{
  "vocab_size": 512,
  "hidden_act": "swiglu",
  "norm_place": "pre",
  "init_std_o": 0.0,
  "weight_decay": 0.067,
  "lr_head": 0.00438,
  "decay_fraction": 0.873,
  "decay_shape": "linear",
  "batch_tokens": 16384,
  "doc_mask": true,
  "dataset": "wikipedia_en"
}
MLP neurons of a small language model. Each row is named by its layer, matrix (down: output weights) and neuron, and shows model dimensions 0-159. Each number is 500 + 40 x the weight over its row's rms, rounded and kept within 0 to 999. Numbers have three digits each. A neuron's up and down rows have the sign that makes its largest values positive.
A block is one neuron, or neurons of one layer that tend to fire together. Before each block is what it responds to, as a language model described it from the Wikipedia text at the highest values.

Responds to: Short second or third subword pieces inside a word split into tiny chunks, like Christ-m-as, d-es-cribed, d-et-ects, chair-m-an, d-em-onstrates.
L11.down98:517590439472440516537436485487487411460550572462499527403493592478515473445536515465481469433492479481534523519513490468525506436450543545550536575509546546473482512465552492527445493447473531499475424509462512465557476517482444541550498480556606483501526532422458482510468475521498476586530561452520555530485485536533492561447473483577437485515496518498485464429512561452513492495546534494545477474513511506538483489531565440570471523482482484459525551558503458506533489522544488

Responds to: Short word-internal pieces right after a one-letter or odd word-start token, mostly the w in two/twelve/twentieth, also C-an-ada, T-ow-n, c-it-y.
L9.down6:419510424491445490474540510593543460543537473477539519528489556543507489516517470474472495504499547514467463531574446510512498441391503548494532523482527554514561520429493428447457457611508504479459506489559462488549535486522505467459475514482498495512495506492544499532445494495491496482536428422498526499447478536546549507522515524558478512520421553416517456485505458506516501484500486422579501524494542437524556426446531498425470502409536490476520451470453530565421510533522488
L9.down20:476508461563494501483441522494528454472516417563502447474521588472444497431497468563466564488487507497467479527528420476473520520527452494484582549524546539411578516498455514533508483465531508496536492593497506517545507493518480516550490566503491461558483435457557519499463543496540516474425500569497423445530484491490476525438515475553497492522513518467529414472491523488483464540438444495500518491500507467438598486420488498460526477471553496381468493495433534587460497526504511
L9.down22:465499468467481559507520562524530474589516591537477583544530553487546494489519524510488488490523524462527457474462459543512428484499491565516549490519570471513450551452440570486523455435503503446472581535564470413486570501562470479518466470497512545458530510427511478508527449486481547486562480405491549499540474496454534478552513525448465485499483504576512516445552493545489559468487485511518456429446465439487441547525529523508422506478527503547399513474500497443548537484519533
L9.down29:460425549523485508542476507459451534496515435490526471420520538454535480515422452508580539477545518432483491573520506514515516509554476520477460581573551505539438526453486632517539465471485443518504557498536486497505440491568501503558542489513530488482555527499514563501509492464532419471455449595494475469557442483534549454498558489517428499483545534534459504531507546536491515528520488441431437471517512544496484517492469489454488518514494403470439521457530453486454517464452546
L9.down76:463561501487443551481527479498530472419481472487494518538484506604560555453513479539541537414433535518557453437439467445596469493472508530541484501504487576476500495493549505517545511454484525478485580479500470435526489505503502446502489593417503496504417465520535501506536503518530456494495403464520508456499483465461428515479533560429528497526446527510501571513458540510527559536517467477464529533510480509476459544585424528497452499444518421535495493470464495534479484536480585
L9.down89:551508484528532492447514451509545465422534498550471488552461513478656532417485541537529510494491493491539505489476428502574561549480529438483412556560525450486494563539543497482499577500429525513498491491503508503501457527515517545467500530553515494565551433504525545457448507547466503504545522419562547510418486512542514572487475476525500523431506419516474515444479507456489454530550538514509547474523472499525514450473451476449523465422495438470563438518479455534503510490492515
L9.down138:440462525528583452411538464487537487481492491476492493488451497532528470534450575491515489447492488509503420467488474501508465537501469484546509539479427474529524529550506495524464469421547483470498585448560497490501460474547554478425515462447444456501484481477481516494510475433448458489498444433489531562500519502526557578535482441530535552544494575526474488472501448492452520439497529467533524503555490482557598519566581506450420492546520460540468425572502564535522529548536470
L9.down191:476518393534533512436539523563498464481523509426474527433470557484551514548499562489503491530488515438484586555529514527495483495531451465473364471520485470481409531500446435527487496504537459456551509486533495479520532522481529477502423561516510433532511529571506500480476464575514486491465456495509592482470494509506497529522523448495451531478449502452552514490520499438497444502451421466473510406414499504527498545513500534565464409499506542541497455458487455502521558511496437

Responds to: Vowel-led second pieces of common words split after an initial consonant chunk, e.g. the ic in Chicago and strict, or in work, ou in double.
L11.down96:505414454499527527550505485560460481508452487515465518387466521419490442518472456506550482569479479445468462490466477535502455492474500432514475492498568534543451546520535586507466524545486524482476595451452493491459504470490495509508443471533415510516521527507517551472567465450569441481431479476439513466472576487566502510463482444505466500442454519507482498517486461454497512497522442445516444466403572510537527449498507488512520531507553492544577457553572558523493471572490508

Responds to: Mostly "is"/"was"/"been" linking a subject to its description, as in biography openings ("(born 1981) is an American"), plus mid-word pieces after capital D/T.
L9.down1:478501523459535473501575512490536501577491500458564517467538473474671517484454531511419510493467431543480538529559450491462491496528637512481308490478492480536475530519454492449493527525446491506545518441486515439522480615523493481505534493489536490498500477503515492532504500491563454486536485490454504501539458559475411457489536480512500507512510503492458493551506480500488520526515479492491477488466520456488517434518516514470427445466501525544477486472513492549507427515527529
L9.down5:529538525466496540481487532462473490555500465508517484486503477530467496584617474555510518490481406546493529479467478507565572550528508535480439417437490498528469475510462519518463524525519497481531477395504560531512488517507539467448444497556489618503435548506577455495435509470549507482429501569506544505494424565544528520447477507583574544485510419482511538512504491444486511457459520555504502458482459494468486515439534474514502504430536464479537428440494563494481514480484524
L9.down45:510527541507463497480524522508487521516476506493511493515511504510815516474526504491505514481530525515474495487481386494516497516512476548494269509499481475502480483504510519504513472499525503546524511418489476482520509639500534493479482480505539517484552522504509478509494486485494506493500483500536490485519493487526492499484494413470516513528488500491487508494504511505451469519522519492486496483519516487499483498496504533478523485480513480480540534468489495538496503486526474
L9.down67:451554534514533490494476500476535483497464548485548430438407522456561539497525511480570454504555455551575497486462505462480536470547481492567442516452477468423493546552468436435497508477515473541516505505506518485508534480440556494481500438490476426506558492520491526566483555437428433527503478479546456574518475541496394444499502492580544505465464557456452507522479426495440542525477516505540571472499550450554460486481511500462494440473522525484449466498546486418465514557520471
L9.down84:504563557482526487471462480547518568493476496523556480553458512477546513524538491495449467526494550473492507523530539507443537509503488441444418491441527504527460492452483505591426480486474464472507581560484470531424487497499518450517498466507502487471493577531464471502543472525537533473524497470567476408535482492493385449472490496477443440535518581481506558483480492455585507516502393489576470552519544460419442456488588454530470529536500523506520429526509520452535521449533515
L9.down92:452460535536591429554455533468477498470493448465445480515514532482459505487485464466507565556473489504519523548490418567523508448481414495430431526501536586425507490511543444537508516514453474471482512522558513482481521407540541511490512588491494476473560562532440580493514537526512500476470472547499463540500534490533463481473518564532528501511575482564486518526555514528515437533504578509519549445521489567574440500508539530471496521541563488469523531547489493558537544589488451
L9.down104:522516531484520445526429446493486597509504411439520465549519455508659418447421472466592502524451559460498566499482458451462506524490564457523365553538535531554528486493527475520448492517441606538509564473508484485552470532487474516489507528501507530494486506526418487506470482525477596503535475527543467522514528528474538441467502420504485542529498475496569494485527545493519507503508476469502490492528481537502497521529547478537523495544522471464539524506509468495503491450492458
L9.down185:521503562490575484472437521569522540577497543499482512500574544529543556473464515501527544465589388547522501494530532495475441495492494526492523511495522534464493494495504567390471497542479518439478487504437516439543514561516529434487534477574509537480539489430468512484575561565490492439504471585523531558441417477528504474505527556491543583539513442518506521472461542470490501437499537443419521531482499517459506483445519535523535498408553445501514492509487472501491516455530530

Responds to: Short letter pieces inside common words split oddly by the tokenizer, especially "li" after c (c-li-mate, c-li-ent, C-li-ppers), also f-i-eld, t-w-o.
L10.down10:423481469430464524537503611512503467480476520536534533464562543497506455495501460486473424486463565548473547522527505496505539509507480440496547453442503457399453567452452497514452482505497463495526502549520502543519495501510546512516437496560592494452502469517474504471475498466503513468483403455477419534506468507514539518434465504544458580520547462528458520420448520406558557531444480552468490517495517410514553518491523500516502567503564454490549471456494492521408500480486464
L10.down18:478495556477468528510458504531418441519485489522488537474564608539471543551454458459406523562498557450499553573520468516540536569461535487501476562496490528536518563452429476523506490462469561476503526519569563559476520531584525507463581448489532515546451489495489443444443536527467478555534589453501571551579485442477512518528504504474444562545508439490498515493549538511604517463528500499525559495527491484508503525494479527461548504459520480493479491519513490507433508506448512
L10.down35:401474522587496585490449550489421520474463470542529506560521472570478462552523543473519591456608526604567491512507495519509555525510502636495506487596511490489496559503503567482460543495492465514504516531511515400513448514522462464512506502461491499434525551500527469524517474449465563485446490509535556522462493486505480499515455543440528557530469478538502499540465453493484452481535451470480506533495491482522444545508465456482468499477456425536484511488518468521487535589463491
L10.down64:494458566467532475524517509476459483539504569543499537595536518510527470481505493447515525459546533452494515520480415544454475583493533412468472500503520554583555496498471488597526472481541501516530510583535462485477467529526492471492487463540569471473466484465473523457524524513475504524455498507486527463498496435523456422483497474465551521530506586455505488496507522564437489438522510536520562539622446441563494570502489481471553596464464551475572532490529551542443509538533502
L10.down95:438498475476463460457513521493556428539444519542476500489452523568579501427555537471494572464538453557509534485546468529515526538452550425472509588587462441450479542432507479497520462460572469503465504488489502441535530544436466477458508450461414544490510528514547475421516506486588519455491503490513492522517475458484502499423513430457537532509537483466520470504472448507521534516497503469452500502548500511497405475512517561535482469499518444467476563433570454465503512576519440
L10.down110:516515478485548460580563431478449571551524616499487494543513499482550486464580597494499478487520479520499463473528524545546519472513571527484424439547465498501464546592482473428559554521554582436481486483486501473522485474464469490498539494438516551505529497522587529463441548466460463507501484479488462525509510501540488507458525452548518463476427528510490517427537543490567550477475483535495452411539514539470425547518488543487493511479419531514494537451459490487543573501519515
L10.down168:476477463467494498534507454438525517514547562526477464513515504456605447438543470456500517450543504489501511570514527532478470481547493429485394459495483466540469498454485479536481497440509419504558440551502448585471481537392525472492525487492555495501562562572467494591545535467513550449526542558495434461574475494476446573423494431479564510519477503491506491521527526436529548477525510508503511508448481508430551537469525574479471509563491471492538539453490478505488530463505499
L10.down185:535402556562523472440515456538521541475471447510481539477446521540503549499491463520495485536505439500503498532465513561464459534395520482480482548445532417504529522538491530557471483520526520504513467466511472531471480539525456551510520549548400561536527495521583524551477526511571523449497475499479574499518499536502507496454464498460594413471499487497518490461470523429516531425435510460525526557582573537493528516502453581520456459476508536479432424437505536535498452518505546

Responds to: Short word-piece tokens inside a word split oddly into pieces, often second piece after a leading letter: st-er-eo, h-er-d, d-is-mayed, T-e-ams.
L11.down42:522495501460398470421531486532475422468449493515534478518539482473539510556516524459526533544496521501454517507507454542540464468565517516496467546505534494442489537404491485573486507489544468469481505415489486492467486483408471512517535531522441534463432513554568523514539558547547535491487549480502492537469548565491472506484429527527493481525529521426472440598418606522446546488441545549541543538521496518486441571552524561475502490461549434511468521504512476524480547514520444

Responds to: Final pieces of relative or subject pronouns and adverbs right before a verb, e.g. the o in who, the e in He, that, also.
L9.down8:554522477463553522580463531449508477473517502465452476509499468435619552567463517528425424419425489519456590546459484509470445471519547487452416466498522461509482469477545557474517476485479487504506498503477548554553500589566509522521445436573512486514448489547452469532497499503510464468485444514488488541489413499479503482439596529471471517490511493514576496473425467470493462440474490497542483502505447506509511508459555463531488482498531480483469515475508458514576506409430510
L9.down91:524465487419484435463463521493528559548458521401507470418486570487460501523527503438508482506556494482517477505453492474476456501553494532428533499522524510448460486440503551447515507583515529499532499523573527431562487571489448446436492453523483510496487510503484495461524514477485478496475456454493545554509479559504496532559462495421527490552481474467421491490474410530502457441552565553585532499476467563470543489476518469535429434451509563575495508482499528427463464541514430
L9.down103:443481544507541515490449437495489474559522475430462441449588504493466473531442524538542516521554466576568497565515459426454557499514466527544496495544477548467388522496461535541494461537436481522555497515571556496520567484487438474514504541547485415456520463494460496543495521536550510491524536541465501450551469606543509507517528519561542494515497468492506538534389515574535521464502465539467539462493424530488518538502469522512480482572518497518471548529542427482458494504467524
L9.down130:476527505483464518481527492507563506477529480485448496449522514536510416467546539571513523488508623471484498515444488516431502489453470473532488524524495520457590483534506505577518460579499557470454513473549484568445448497507527495562527521534464579551410513441493536495501578470532422499551521520555454471537506529498528491520552481475441458530502476498508601487553549508515473468501494430459512518531492494506435368509426560431525496540540469485479492499560515459483483507454489
L9.down145:489513487463578456457506477541471445450477462497532476519473465508487498417501461478486474492471543490447403533565515469504545455504590569450409501494488516506446534472537421506489571582428503567473478523521524498443551431411487511500510507493489532469506512527504524411542474493467511476499416505507453456531522497528457561592412495553533517462498544543507501512489507436508522532461530494514558475435494558536460554512482546424502470435495483491422503512445512540492503540526526
L9.down165:517449423433552515490502446523504495458537504446543566577529568482586469521561460521450530498445485445486477516561462470485563483454499494431374474471538605482465503497507537511497488445478532520457492519543478486509492557512447532493492499514477534524473457492515547527524496508508578476465574480498502478547568507443503461520478495534506560490583490500478471583447526444513480439534449491473547567473441488563493477491428386508510495502528517441478484544544518458476511502527533
L9.down178:466513527503474447448429519470448549485451516393521507465503479507530466459509507499493568488475484490508504476493497525492491566465423523482427527571526474566517408489544529476469437439456414511507540499471517479484473526479485452513474454532497498447528435475411522441456468494564490444495511459471502475481518572584511456471441556512535484523485494502520474502413511477491445537504533459498421535445511474503502473511517523479428612571595545473535526459525511539488492452508428
L9.down184:491552439541480528470497477515504483485506499460395561506470575497524463556481457428567499442502533486560532464494428436434485512535523516482447514424502513570531451462424462509504478508544521499432616473523531471476529461433507472504491481495521479522464528497508522513520459473563502480467419531543470486472536435511420486486503449488519572503509446540468527448562506535549443480492547504409530532625513485466506448505533447509588474493515490478522512487482481469447537474531497